Part of a small language model's weights.
Size: 13 layers, width 192, 6 heads of 32 (1 for keys and values).
Architecture: no biases in attention or MLP, normalized queries and keys.
Training: a variant of Muon for these matrices, 173M tokens, 10535 steps.
MLP neurons of a small language model. Each row is named by its layer, matrix (gate and up: input weights; down: output weights) and neuron, and shows model dimensions 0-191. Each number is 128 + 24 x the weight over its row's rms, rounded and kept within 0 to 255. Numbers have three digits each. A neuron's up and down rows have the sign that makes its largest values positive.
Before each neuron's rows, "fires on" lists the tokens most often at its 100 highest values on Wikipedia text that the model never trained on; "fires before" lists the tokens most often just after its 100 highest values on Wikipedia text that the model never trained on. A number after a token or word is its count.

fires on: " 202" 41, " 201" 15, "9" 10, " 200" 9, "8" 5
fires before: "0" 19, "4" 12, "5" 11, "1" 10, "2" 9, "3" 8
L4.gate824:116148128175132135109107132112107141150154158145134129156175133140116116121130179104124165138157159176121100145175081156116089142132119136121122112127116165153110137108143126102160111113071111151179135132111121129164135127153125149142121138102091141136124110134136117123179136094095077141110134085140122173149132123125133156158131144085070094163124143097108102084104127089133109139099145097087117138120149121145124124125085127075126107147093128106142135113165115159115150180098139125124198122135144086136117129128170174093141122131148165121126153115129152149125126130137139123
L4.up824:147098137170126174115114123146068148153112135138112132105185156141140162120121134172117102168101116144132110146100141132117122124153136126124104095181130146182133132109145105101169134081105101105110113158128085123167133149131125161090094114143113163107121112129140167130162073090146142136123156112133147134136161124127107149157142144102105160169112107132132128159113146148169138128116125107122111118136189100118124113141100118166093124147105106091115100127101151142089124118146071170133126103108122120157106138168103140135147114148128103104176135106135104111100117182146134125
L4.down824:074127102123122111122117114148145151156130201128128173143183117160136083133120139131170136133125115133106112144145084127125109101148156120127134116102134135098174129159164147129169123092093129118110083133120145134159127114138109100096136147097058106076108108144128092137115079126089098139097142119167081137141109166121117099118091119127097095122179123127145138109124146091125125120143155111119106136158129123164094172130158185109167129130120142150168125136141095144099133138131127122127175161140125077130146116134135144110123118135131161144106148152135142121141155096111122148

fires on: "l" 47, "ed" 17, "\n" 6, "ost" 5, "ust" 4, "s" 4
fires before: "ic" 21, "is" 18, "ed" 7, "om" 4, "t" 4
L4.gate650:160135155153120120145122107152139153110141134122125131099107104067135200096122107111119136122130107109109146182108173124147145118131133113108109188106093102104097092135155161111131162131088110136145154138124152119160127112131108124124147107162105136104117115116097175083129107122131168154107118140117137139113131118124184142134115118104163116096128151095148114090079124121164120132134152115161099104103112115109120101138130131112185110152080133098133130130119128082124124147132124101122089170153172148146126104133087157112091142101124179131150181125147096145134134107105154099
L4.up650:130143139099148119149108113153164147146099147113112154113122141152144140086104110108102108094175155126137130116146176129152131147150110129121151127104116093120107122109116167142111165150150092106143174117135166169108153122121146123072122142132142097128128141149148107120091142162115144136142161147115132113110077101133121109156138076156105091122168171130110102120178137142115107175146164151124140166129153158118155142104119127156168120099131093136157149125161082094092133173133114081140083163103120102115139123108137175158144170083114111134097128136128142140142128128105101161
L4.down650:152156079078155126096110165117126094143106124151109099103100092118118097119138172118141147099137126130101127105116153117127130114148111121099105127109102141143148113111080084135153159115142110141144123146149155132161130143139137127169111119103141154143133139159141173150154146124151158121131153145152124131158139119153121145118083137156113111107106152101152136115137167114126166128139150108131147061166144112085155121171109158134106147149123110145142226131126093114136142082124130131146148158127115094144138073131138188112145085172128130164142115159143116133146116144109125171

fires on: "00" 45, "m" 26, "p" 5, "f" 4
fires before: "0" 38, "an" 6, "en" 6, " |" 4, "ap" 4
L10.gate775:165185129121148142121132146103116082097109167157055122104148097117143138113128157131165121129162154117153140098157121147112156139151156133111161143138133202148135178130140096173134094110141114069161107118161134117127120133119124102145139135113107139132087113112130130127098110084115165138169123108118147116161106160098131115157141100145128125126138112109130138133121130127133121124169112119089113174118127157155184147157156130130129130141118127117179126142154125146114128129093155143168134125128119102120162150090139154106158159114182138068133113120148102155152088091116123133
L10.up775:110136134182140142133135121135135159169060114108114132084124136174089109170136128120167122137115128131139202095132105132107114117109122101118128092121145144150163108115111125149133122149116112132126127103108169125147135101153169092130138104125157084141130137151119153146159138125121125124091142147126083123140129106136135085142136084110159124120124114106141158116143087103143101158135160114054114086146128110108143130131147133101147110143152093134096117102118172104130117140103116088133122107109107138087143152129143174130173130143091120136137110083124132080098134065077139111
L10.down775:179067109168154180150170100121125134131106112138162152120205121099159117154129166118142087102124096151133133126134119123106153081138097132113132106137139129136127142112116204144154072141090153157156123111154129123150155169147117096154130119139138120142143129127153116129126125133106102073147138110165143133152097136103127190110145105111159142172126121109151105128154148132124114115120181114101120109161157157106122141158143151113126113087164156177118111135116135143134133137104167112155118115129123148142122131135099169089126113165139157116155107094112108119139133120109134113

fires on: "le" 21, "ers" 15, "l" 14, "oc" 11, "e" 11, " is" 9
fires before: "ct" 15, "al" 11, "us" 10, "ion" 8, "ction" 8, "ge" 6
L10.gate785:136123119162119130076140108119116111114149149157141116134161153103133114094130149110113121080118084117129159143168130115133186142150116101134141129141132101097112153155141137100121172168095116130114066136115151183123129143128130131178111110150103142118144143170139094117159113116104168097109165118152079090096140164111106092148136114155114135123088127128117153126152125117118182088125138087140160102180128139097137090137117113125118129130149131085135127125138142123100134084131134103112112112130149139140140123138125171135099069090154150090122087126129069144132131105157161135
L10.up785:101147131126178140112124096122131113092106127122139151138154146116157089115157150144132173129153128134126170121145163119086166116145123145128125134148133125079177122137121118122174165128128121109161092155157149098104115106099115163116150123146141099154171148129092127109157085179158103089129162079119118111167118178128101127125137161114142154093134177100129127124144098141174122172126162155146131090120148158096125126136159152125124094120156155099165122157115132089132117129090165108126123129106143124115096116131092160130142117113098120137146091120149100144132167137186140144
L10.down785:132129116138155140150117116111163113125150115063116099112137143109135123168132126153148140091136068097142152117121119104122124124118109093099151076132123129142128123113147131121121166166128113112135110135136122171116145159107137128162120132093133124102110152091134079121131116138093129115092127135143109114149086168126138142167127158088149095109090156127150090123146142107124123060124167133156148116116169171167182154099144117136098077116154151111135138133117159130107141143103147136116116112153126127077081124085117156116130107099154129101090101120200134141131125145113181115

fires on: "m" 40, "on" 18, "it" 10, "in" 6, "00" 6
fires before: "e" 22, "an" 16, "d" 8, "en" 7, "0" 6, "ess" 5
L9.gate467:151111104118127130137144133134118139138105130129146091145170096132075109133100094148151074129117158125164126149130133153112099133127150110135166151101115186136110156137164121144134129132115109134163098109131113180109083132113151112166103192116114157120120099128109129126126131110123125121145117183117086127105110163150132103108156109108163107180098093146166126144109091132083128098162116128127150101069102103113105148111139153149110119178101140152143091120102120128130166147102107118125139157131094147115155159107176158151133156093102130154118107099136094122082137144138110143
L9.up467:164128202130115099139120179100128128154135165137144086096119131159157139143106091166135159145146140120138150123125147128112095061122114139161169133102137203129144128145111146128181099138119133133130128125144146146130143128162137108122127149111157127125138085134117129099083123118148151123132099110164101116136134133104130127123140127124147163071111131152147121160121108118111163151153150108112133109080123087146126142130129160106112118117136128137193109155090114111120169157053105151153125142144148132159164166141121141116168117143150124125117103106125120075116100091118125154
L9.down467:127153154167144124141101150079159091137142137126141112107106127183134132177145142143118137100163171144166124137128127119172141125115159131154135101092149137110159142123102128179149100132093140155121122136157098110107144097127138155122157099125119145147120107106129087118085134136123127142155141120128145171161106142115153154212105087082139119148079101115129117141125122109127121121156113099144115142094158137177152104106152143129096112154153146142152080131145124123141157104099138120133126111103113164154130103146145148118119146101113133119131089091147129082100104067114160170

fires on: " 19" 41, "19" 19, " he" 8, " He" 4
fires before: "9" 53, "8" 5, "7" 4, " h" 4
L9.gate229:170130175126122145119168142094139120105127123091133092126104143160177122121099123126107155147143099122123102084111139123093100130132063120122153131131111074133188126096118121107111143111094143126131154078105108104147110140111157129123102139128161148150098069133141149164135120143124107156149152118079101139120148138085127088142083163115112152126064096096154101154096150135114133131099172086112079121104128131125127108123126107143138129107130125123123119109115166137138140102139113098109157136110129098117118171144158107132173081120140121127104142164140128146112105094109112091
L9.up229:087128136088151112119143149108137122115124126149102098129152130120158129145147143114156080097174126159121112136141106102139110097154094147165157103154124142176162184158117098102103096122121116117105105115084114114169174129131155123117132108152127118126123100123129147133114135108156114139111082152121089174115095134171117088118126139153091151132111166125107101144125165127113145104123143150126066112138154154113159078147104102142140148150099122116134120162144099155099112104156126072088135155133137154107155138134148091115133076113133108107160078106094107119137125113085137145
L9.down229:150106138109142108129109127140133120147122126152141123146095098126142123144157134125147161127075135132152145124181142105130153126121143113171139156142130105161115086148126149115166144096135138107154099140091121135126145110116125113147108201120141109118124139140133110124154131141090140107102158145121192144148104180124093157101191126131145078137097156127118081124092148087152080171138124098123169126157142109114137110107144131110096160185154157130131156134167145131115154152163093104178055127130148104115126132127130114110134141159109134104099119122124134160167140122100142129

fires on: " 4" 29, " 5" 17, "." 12, " 6" 8, "an" 7
fires before: "." 12, "9" 12, "1" 10, "3" 9, "6" 8
L10.gate112:130112126135132169116131117114152140095146188117117143136119112071123130138117127108145114088138128153138156124166114181108140122101166125100111142162166167118151132142135120150100182116102157137162176144150162112148133146104115145134136168108145118126192144120107143139124191142142134146129111141140154137173128123140122136128108093122108111152130093101094120144123156143124085153148141141127121118108078168143148121091124117142076110116159137104135118130148118122092104125092115135095143149131124117166105091106181129088140104144150143146068120153185096142152147098091129106
L10.up112:129089103124158147112109109139095113131157140148111130146149099128152140155170170168095121078166105160159141133138102091107167164154101085100168130105130168146142116147113091116155143119106148154123078121150151101144138187142102114145149135107108147114144144153135116158141118133131149125150085149142136172113158107129159110110116151096088124122119086105119128117108181125170150128140101145124131138153135133124096138138148120147107109181130148147132119134157129101118175138176143167108127110171127164111115142113123149159105099178128103101097165130146128085151125144163148136
L10.down112:115100107149121129155122147147143141094135179151094142146160114118115113147135096127129125141153184160144108132101062172150096120138133155123133107121125127093120130162135127137113084141156121136131118148162142110157134142099160115186094130138110124135085155108090111166161158174114127095118113157107107124115124139131144092152129141104115151115147131119124159104145138128150128161143090104159136151136100154101136141090137150112106099158134118121130155128162140149097145154134148133130158091144155165092108073121146149149125108172150095157072189131153114145169153129083123154

fires on: "om" 69, "am" 15, "00" 8
fires before: "an" 26, "e" 17, "0" 8, "b" 7, "et" 6, "en" 6
L9.gate460:124137090103147145106136127117089120160100141150083132076074148120125149158126100104131134123136138168193142139131094153152105086133138122159180110079122121112168125126113185078158140107137107139115112140105137128123112137119177114192146151083113159135124110115129110122111122147171161120137118110137144129107115119106141092104164122120154128150118106078074119172079124129140110162136160143150121132134133178125117112107153080157154168122130137112128116142139109117120079168100109113124111134178125112153126127101147139119123144129114128158137143135109103121100117122087108139
L9.up460:177142154138163121144121111122090090132137142141153144104158092110149132147092174153131149139126135107180146089113126161088136109161151147162150157112175132127132128116097123145187071137088126092093098120112122133134113140097120137185113154155151081122095109139095077099160148160100093155103159104124123137112082097127156124067124130111108157158138126094138114123117094135109114121101124142146072146118109160134165115136129130122139123142131096107133126140134141097112131133109116079104137115121112083150123087129141103142151124124115150136130130089110133138103119105165109147
L9.down460:122132129160111139117120139126136117138132127093142160060150087069102122128124189115158134140114160145165132122106164170149149180145146139161136140088130088124084162145115117152126103158113128128154121116164147156092102153114130163186117153138157127158127144106133144128196088158086093108145143149122117103132133105125131133141131105142155112111124118109166102112080144144089132136153114140106106147146156169108173106120131127161170117141138124155139124126109128129109158116123160144136148103118059119117118148158136149116128128104111135103135148123137138094089104091083121130

fires on: " 19" 50, "19" 45, " 18" 5
fires before: "9" 29, "7" 19, "8" 13, "2" 7, "6" 6, " |" 5
L3.gate437:132102162117131195085147130098153160142169173182154137157163153149082113094139091132170132149087145130147092137120129103129117146108084150131155154145111102153140123131140167152127119131113139102126099129098122155134165127159119128124144138101164104121123105149130123128130088082120167126137085116118132157090148147120131066107135143109104149139146111142161111152109131091130132183101157168088111093111102110152134126121140115093115126174114130144099112142152154113107100102113100097117119127107104160125154117121126166147126094122150160146122115137135112159136156094081152110
L3.up437:131092150155136158070160120107141113165144155213155153143166137154127102127138108133154101131120153101106124130144108133140123161112086154164123110135132114133143129114135151155153110128107124144110076141104114172136141122163109132086106126114195103138136144134111129133119097114134157135108116095096179148114170139116141089112161146099094132138140116160128120150112119137140147165099153155091146096095145117138119151137157122100104135151136176127108101131141139112110111102128131115110127117100097176155176110125131171157174086163185138144118116140124119135137140142083131106
L3.down437:156055116088121124110107165125182167143098126181142100192123132157119096133147150096130128136134142052118090121142111098110121117119112145141095147179095083133137105127142129128158121107134100110168129110136128172124118131162083127138121126094140107131108129108119093114170095137127155146089106109117140139115158157138100111144121145146120112112150112146152140155113123123151163170148133109125110099137153120123103114147140153112114127121133135119110132148175158099082120129123122106135153152089123116133190054097120132138157113169117124158152117130118120114147142167139138122

fires on: "ic" 45, "al" 13, "ong" 6, "ation" 4, "ent" 4
fires before: "al" 23, "s" 17, "ian" 14, "w" 4, "o" 4
L10.gate1001:119160160132124169133134131111136145101171158113170148159125139127132129108143106167186100171142145137126142071142091143134133107085128142156115129156132113152155126135088122096140128108157128082126102080144093130133125083136099101135117126177111116140088101095135104094110122123154137137105138132115120132137123132160107110150104114116139116158094096143166106112113138111102099126155131154162122130147116089107109099117160149110131153142127091158119114159116168146143154093149106073141163163124103147056100122136115094116112149087111140172098113162146094107147115107103134124
L10.up1001:102122142152109111114122130137131141140150125113194129138118110170106115137131099118125097127129126114122147055145120124127122120135163139114168120170127172097101116115112112113102130136101095137089113138132099157161104146132147084147142115173083092187107140099147108122104141124105149173154130132099131118111150076106115086163122140131142101175122098129173121115115148124128085076182166136153112123133129130110118128124134139123118090108152098137083129154124158128155166164108082107160098089133117107150076156110121130145162126132115144131168106115163147113146110129155126133
L10.down1001:144147121155098179126103125110089141117122130116151148131113135100116110140109180123125135109128096130120128124166119086155091099110158103148181127156140152112102108171145130106096119090124139117098096070161083165126146168119147113112148119119134143118141154154132151143138084122125125075122135141150124127154117107157115141149143122159130064130125100138100158141113119144119076100154105157095157107100105172125138146081126111122142139150156088136166123136149118116113139146101113142144162150106083095118117096135139123144137091092120106135139099145098155102133159180080109097

fires on: "as" 25, "v" 22, "s" 19, "y" 11, "\n" 5, "is" 4
fires before: "ed" 18, "ly" 11, "e" 10, "is" 7, "|" 5, "el" 5
L4.gate74:121135138084093129131165156117084140120102148138124139124125105127109098094102116116159122132113139130136133086067120149088160087121092133143168155143122107138101121168129118124108108123116139179122111162130098184156133150110105093096116138157122112109129162134173120151166137135144158141152088110086087150136110163161138107144122094122149098132110124112158117140129151185096105148127152128125110130080113148151105147175141142158102072107141126136123117139089082164135131174130130158145090148161128130134111109156148118122093125145152142143162132167112122121131152146083099145
L4.up74:170123167144104109145099134115133104133130168125149097119151151111160108096174162128146161132141172077106148127125101121133115144142151121117111116128100132137098140156119147123131167130136103144132158157118141129121122154105141145150125095168150133106151153127125110100126101111154116127116144109131088124146120134139121112120111140088115139111136114141160160181122186144134113114123079116150147156131148151117143145109135102111124115110144136103131123084147128086040178145141150170146095129136142190133112128120119157153086147158084172100108141172125140172116135157085166086
L4.down74:146161088146114157089131126135144131138145151128135174121095114157133135130151141127093116153115081100114100133111140124137109107103144081164115176099147191106124140097083074097125090163163112129140121120119161167112142073094144142142167127152125122142133138103136119155108110143102127144126142100118122117155102097116162148112122116119125125111149100135088128142162100133106133171156140096129143109171152079163143129068142108119151150110136127125136138117154138146131128134141152160179133156139130092095154113153093123124102118215099124114139140124131088136107142107105117133

fires on: "ul" 26, "v" 24, "id" 13, "t" 11, "ed" 9
fires before: "ation" 19, "ent" 18, "i" 13, "ar" 10, "ed" 10
L5.gate648:062078130137148129081140114179129105087121097118118157132093177131122126155115146149167091134155133143111107126088171144118139133130123085141153131096130125158131098123131133110131099131103112134148124169147132155098090138159099137102165143130092134124111139112124099168074100113179105129102152136123126094088109101107149124158139143136086093126118108157150133147142100140155151105154099119152085141101129120127125113086132138088077119101147108133076100151151154166184150119142122139137145118114144148112131126137117113084129084155120122117129137091116098109113093136146116128
L5.up648:160131131141118104134095088150132147155142140125099129094115138123136114144165149088118096144109210130167159137156138134125128121123129118120180156126075122143108129134104160136177144080143137173136108116138121098124116161129126137112128108086154140096109128127083117169109116187103119145120137150151130144134139089104117132052124124145120151130127125107157083103116136126128104116110100134139134134137104138134183121126203146128162190129116126131101121102150148143118129153139101157127137154128155104124109156106127136172116094165141102176129109089139121147127159146106105146
L5.down648:134103146154117136104125071140157150122137124125108165123138115110144106121080150113123137155134167133142156153168130130119085080119137102115153116122158120117127129112107108137156133121118153121146155086162116135101121134156092186143124104097142111076128130140105109148096099161142103070117090147148108169129123103117108098101160131117156119172120110101068123148100120138143113152120111100127124138116138118130198118155133150119095166116172149106101134173119162144170163147160112120122129112158130162099095102127125145123183121160080135133141159134136113121110178116135132108

fires on: "p" 64, "u" 6
fires before: "t" 24, "h" 17, "le" 12, "er" 5, "p" 4
L9.gate936:087149118114108145121098126110167156104159108123191117156141132159125126153125132075175075140129126164177120151120123143116108135133171119154117135091133104095137130154121144135133134067159166159149148151153149164138110104159077105082121124120097065129111129137129103112107183114159106142137119130146137141116132146111129176097111109112110146162131192158096139107141150182151130106152123143171116135148108143119126112061117131104123150131116148115148117147130138118147129137153104136126128154142111128115145131103071161101129160117140160120135135126129107146119119163098148124
L9.up936:131177104108115171129162122146143124102157116107123125139146113106151083114113132124152121151150138112157107173102120150157167160130154117113131139140148101128101117111127105171135114109136150167134138099130159148191117102150118104185138150135161153122151139101165163138104133140120113157156111113076165096127132103122104158151110156122123120098143087184124147172133154097115106162104148123104157155118139150158138137146168179124100139126131098144190144138134172076122146134126115116104154122141104108112149131164164101131125131110163134117134142147096100118158114155128149179
L9.down936:112088143126146155125100150130086118099096135133134113114151086118111101131130107134162144158157145110127090115132098137133147119094135121138126104134130137064111111100143090116159142146114172147101128138131094170177149121086122150139143118110159133106166126122118174117111136137107134078157127123122154161117123167144172116113127177102145146138164098118107173162083099127107129135120153149074142092113150098147134107126122122115161184142114114059127118086160153099093074155122171133106164156115129105166111138127121110157128133119152142135154139153101142132135110143125142144

fires on: "\n" 32, "ou" 16, "s" 8, "a" 7, "f" 7, "e" 4
fires before: "|---|---" 16, "|" 11, "f" 10, "t" 9, "ld" 8, "es" 6
L9.gate369:137167119095093113135097124140113103145152127108138070198143128136145150130102114099132137124167134120135134117107102113136083121114161118122162103102163130125104116139131115132131171142092134160117115159151148170166116132119145146134130125107098135132124124120146120133089137127153098144132105174124096099161100099157117119128091143140102147101139108094147132116100143144142140106133122170133161106140183102098110128134138074107161157151124111084143124156107104120128140074101130139114125095114113112124160111094106083110158126097149111111108147094109092135147101106047078093
L9.up369:153139114149149117149117111154117154129131142160180175088154134164118158109133114102095135109147154149139117066114147115189129155096109134134165119113126105120088154158142089114141127129116171105089137122180133144108137138143111148069117120093091180087155127116133107102147142110141131122093105109102149135106131109132101112126158168132098090145095117105119172163137136163137115158121129158145130120113133132148102149137139132175148156130131112147148148185128101129118173100173120134115127107104097101108117156152137151076129110135108113129135132064126137103114143119153136101
L9.down369:147142149151101172086153123164141168106134115133110145095140145127079111072135123098088112090164141129156106106116140122123139134115102123111162147146125133141089137108103096131143135148153100098166129104149140097078138144112129151115141103116117154120111140133131139106137106146110135120123121146112157144100119098146129098111151128138106139114146169097090163147119185128094137129093141137102095121113132129190165135112121095135105141138153139142123144141127108131146135067154148108111108142093125122100115119094174155093073114083184102077156107095142122143096133132157106081

fires on: "i" 43, "am" 18, "or" 8, "u" 5
fires before: "ou" 26, "p" 15, "er" 8, "en" 7, "ation" 7
L10.gate391:143148124118140136104128111135166131114153102137105096162126089110116129113163152115149143167121121114162123138130171130144148113160138132168138123109148130160130134156150127112138146122133126135118134134146102155119142132160095115103116126111116176118145116118135105155118155120128169129118117108100139131172094116121100127145101094102139194151102127123134111105138143127103137129159177105162104141132116129144097124105125140174177172089148155145176132174122149158107124092180147099071069157149132108119137109161113167195098135101158142148131144116129104087091067111137103141
L10.up391:121154108134127069132152071108154140116171102138158126130142110125120084174144148116126110077178132112152128144150107158134115131114090133110128149117091109154105087132081162136117153114122099101133122167131141134090149122109181117159155149099121151106090203067142128105114139152113127111128148134104141122129140111115130100108133123121138144147131140139125117086132091141108134140112110119105082182134119106136112146138155123119097144143136148165100095176155154118138119156162137160130166177109081131111129110086130142153144107124118142166101170132140142134133112109150164129
L10.down391:108135132083122156173127122082076131106134165110157104094127099141119119148143132125158122148143143122112119168113129109142101130112133137153140121128132119116130120146111108102092144170111152104150105119138109112166139104134167115117086157092117153109122131114113120102104150129203134133133095122123131106117116143159102092141105122174126100191134090137147097159153118085084145149130109151112131138069137146152123171170134124106152146125097084139136117120148153110146142121116181162108138155137154140123141124124133185148111062137095152108085130128114177111105136095148128127

fires on: "as" 32, "t" 17, "v" 11, "ed" 5, "o" 5, "u" 4
fires before: "ed" 31, "e" 13, "es" 6, "s" 4, "ion" 4
L5.gate178:166124187162160105128101097169140141104119150135096113116159115118155118162168100128118123182144163092074171110144132143130136155141127154087138137099150128124135132139099144154168161151181131132176078120129147104107120149159140154112160120172105152111144152128085107084143111151131112133095130151115105118124107100121125141103129130124118145110119157148172146111135121112146113110120112171116153138127137143117113136131089085109100102120126139120060096130166136094110117113162127111151089117126160168119120116090083098121109114138154109140123176130137110103111103148122149100
L5.up178:096155137109088132114147116146119120130139131096095116151118167176136115116139137176201095153152134120128117139134112111154085131108151136139087113133143132129135096121107144132122135125112107176122113121169165097096123148137170138113170123111116109120121107097105095156148128136087125118128121109141150117152089192083090156085141130137112115142146135112158121120111109122117083135095105073166150133119135129143133124071097121143101121107120129181120153143142125146133163137155134124164097172141147110118146157075137123186080129110108112130118135132122122168137144167150102165
L5.down178:143155142142133115080096100112112135114097139152154094102124100110155088128138140104070116127141142125079143114155120150126126097158109177138128101147124152126137159159124133156165140132134175120174109129145158162157145196094098175188133139102152114114183115135118124142151088166076104126123137117119109145124106166087109156142113104125129138139129112093188126096168125144124137099124099111089126157149139165103161103139125119139127125150151107100101108127149135148104130121128095102136129092101127125101108121137088097163147132098135109134113132137161114088120124105123096121

fires on: "e" 23, "re" 22, "ing" 13, "ers" 7, " s" 6
fires before: "en" 13, "at" 10, "g" 8, "ct" 7, "ction" 7, "ion" 5
L10.gate55:138167115134123117129125127124075125091140113179175189130179126109180087143136186162129136128146149109105161095126109122113120135125122125157119120116134112112134167186115144167131142134085148103148156102124109121125182133151144160109139089104094085108112133116104179109120128125140142138150152111122101147145139120117115098137125145119137125095123120124139119138170122096125185086172150152129109088098124101116102077165108131121142150107131129094155117122123129109168108098124147123115118132147144090121116094136142185116162116079131165143106116121150116152098118145131095116
L10.up55:155101097150111145094096109161163144115161140148130182076128159133150128143122143116109116108094154143142162097143123130131111084130133118128145152131090137132130117124145137188141125169086149110108112150157156114111146137135071164114109112092144122144107174134133108097123146114130112139149164112186139132130170108128109099157166114128125087135150124152133102104181121116162152135163168168114118124144119114154142108145103112124129135104140110089139095134164111150203150132093124152149104130114094082122136155143118096132120130140119163138095118139130090161168098145155127147
L10.down55:155108160144112092141105125145159120149102124120129143154154115100156092133149109155113105114104142112118148077164109138146157110150134149136102118156109151118111141119116148136119128135110142121109148179095145129112117135189125141081121140106093134104093125107127123110123097107093118145165134143155133131137090108132099210161145142143090097150090135132090137080147169131093128126148169110087177089144134137137175097117147116105124115126172130078120124110174134113132128151125117091110115106157116146128130145116098139120153129116094102136104059115097136174151129161142127124

fires on: " 19" 63, " 200" 18, "9" 8
fires before: "9" 34, "8" 11, "7" 10, "6" 9, "4" 7, "3" 7
L10.gate552:103137133112170143108151117130152100147139149082146107142128156131110135148137140170183121131120177147137134133142130154104078138159116131183127134162109128116141144153134158075129141097145146135149106156085110145148078067097137125108128148155148154094143144139106107090145130088139152151108150167139126099124143173109132146130122143100102127145114122153165119119109135130105165158090150137120118113162130137144125103106118074158148144124100147134106174132086102131164134103104117118113154100103072102163099138140140121157149104113138142124083093140113108152115114180086143106
L10.up552:130093101138130101124147153097121147142102135121145143089157125121163119121138163193136112106094081115139095141128126109102175159136095119145115099121103134173132104135108158164186103130115116139091069151131108131103141126154097107159083105122113162097098151143149130123091109104152146132113110124149122141137165179111155117101143125142117141160140104122132087169071152118112143121140139155154109153107115113136151153118082150104104147193115150153119143129153114089089115137157111093117106159121129151108139141106141144126134098101109113145108142165145122109135111158089145092
L10.down552:094117134090161164146116093140142096156120153121162106135135123154139108135128149166138118133117169147128144150146132118099081149139138086180113165154145091134135118146159116113131112106156137132152123157127152137183069099063107156120154143115137136140119136178123118175106165135098158114107164155105114135082149124091141136112118144134150129140088155132107118135107117158126146137128152123143149126194137084058080115159155172137133125172099132144151145138107117127139139113151141105140141125101108108150105112155158130164131130109136129124103156156163103161129161135137112120

fires on: "as" 41, "f" 14, "s" 8, "ic" 8, "ie" 4
fires before: "ed" 28, "t" 15, "e" 12, "ag" 8, "f" 5
L4.gate560:136169121133146116114148163125097166168145118104096122117116091144111144096092116120138109138115086058198126127132128120100105111133092160159137093140131133063137189108125118135150140121154156124060105136162148171161135118124093128104169142112106104094143137117136152130117102139110127129104143106128133139157179157118124126121120135090125142117146112115137147149121148132139151130133083117135137120125076100121136136104173136120069143132099101113137103128138107078176136118150106096108136146121123105102125103114174118079071118148137119163119151131131125144112139130122116154
L4.up560:139165115141108148113113070125157118122133120130143168140135125109116084120159172123160153114134112151141132073118143107106081135158139114099126137119131159135133076124108124136125139074149154097102125139131144121154132091065135142121144119127113126093131127176185152122147154141132128107154098139089145152090148110112162147080131083114082118125178127108084146138135109138117099087124121104099176133136147104125143149096160102072103176140135103126157112145133154135093122108129123073129128109094134141133113159101114136097107103130083144121127132102112141139118151156098136101
L4.down560:122105094104145098096141123122130154115127169125129149157149163107120074113148163127126159107149123163108155081131125116119109150149135143107118188105154151097134097112120108133152118090143150148116097148120126155124163117093117151087142140147095138136122133117164116133102155124168090129122113165153148117099094103126161124154136154100138088108119123112124110117139147134115133146112120087092101105143158096120108113132122072143099189136134160144130154149139121124097080128093137107143173178102130114133151162066125127130072087102085133118126127115111145112160153170124155131

fires on: "ation" 32, "f" 16, "ion" 10, "her" 9, "a" 7
fires before: "al" 21, "t" 15, "f" 8, "d" 6
L6.gate897:126121108155151100134170135165122113129150112102115110113160163122129108145136105107088129087164073098151132121129124143096113084082095120095108138134149138120106191144112094131136102136150154106121107137130116161161128102119213123111122130104090121118095135136148109131131145138145132131139076116119177085110126144106124122105123118122125119116118140131122151137116184122111117105088158139128148156125109154094124131118131116136112139129160094123116110182125097133178170123153118143148166124138119131101152111131110129145144111066141092131143086172129065133118128158089086137
L6.up897:148140141185146122130103136128103163132145123172116121080152089134111165107162087141155174137111141143168138126111127144111103158105108095162161104104125149134133092094132116119143145145109154108122117122139154109129110155111088158147153154153123129081136143094145145152139121140151127152161109149152126122166130145144123086099149123147170110113108133132142101091112117133136150106065122082101096165121136107117110135186156123116108116187149140071114098131160122114103143147102150133155134122130109119130118139115101144089100165102098145121127167096129148112080077112137111148
L6.down897:164175121102117113111105120123139145121137131154131138131130132134115111111161099064153127117117078163149137137163149130171116130109097120155110137094123127093130111149146140128136157066143103185130129105150125124149107124109090130091124131090101142125146105166136150106109133137177144148074098116121138186126111135109113095119147111172096122063143110086138149098148149199151130131117141122139131130140155125117136132137168123180124152146084122130128129098148083103129143130119094134145148118138108112069163156145141142115113088118152153120111140157151087147113124137126097106

fires on: "u" 21, " be" 12, "e" 8, "re" 7, "ak" 6, "am" 6
fires before: "ed" 20, "en" 16, "ary" 16, "e" 7, "g" 5, "as" 4
L9.gate133:145159142134136151127153131088136138113133096132112111164188130095116113142110113127139128064142138128126148142129123141144169145137111153115087107107123067109109156143106146184132123104108116118118139197112148083137136103132111151155146136163085146185130121129171120121107088128154140097160126108113168152105108107135137171105155094163152143122149083134071112133108123098108154130141123147142142079152079109137124132105162136133131112087121121154133122167148152115098149143162165163159142132118111150156153141095121145114130125136118164094116099094127151155128124137135099158
L9.up133:116149141191155114124120119159192135136143152152193125121124129144129122103128131157106141104145139150156130109135125085138113151116107131124114096132094170146142161101107175133135088129136141138107099115113144147096127117114145174097103121144119131140116138139144115169106119160125113099123112152135146171122111129145076130154158157120137150125143151137099121097127167130121141174073165160133091118092101128115113100104137131161141116131121111142137116168166128189167129126152125100151103138140121167081108131141150186123106132158115184128119141079168115160160104146155127135
L9.down133:106132106104151135119125102155145183072153144143179141139146070147126160139138151153124113178126129094109128108145114145128104100092106132153135137165138119112117106198077139171104150150184150087116088153173151099137151151163126108111144122145119144114121135130119095114130105152108108102147158154123107146131120097145129148142162170122109082141104146081144096130155107178136125138094132153154145146136146144160106152131152147138123112133109149131130170141149140165111120132142121152130090108115085122122143099110107138065148157114123109106158105133145144149099148134124151131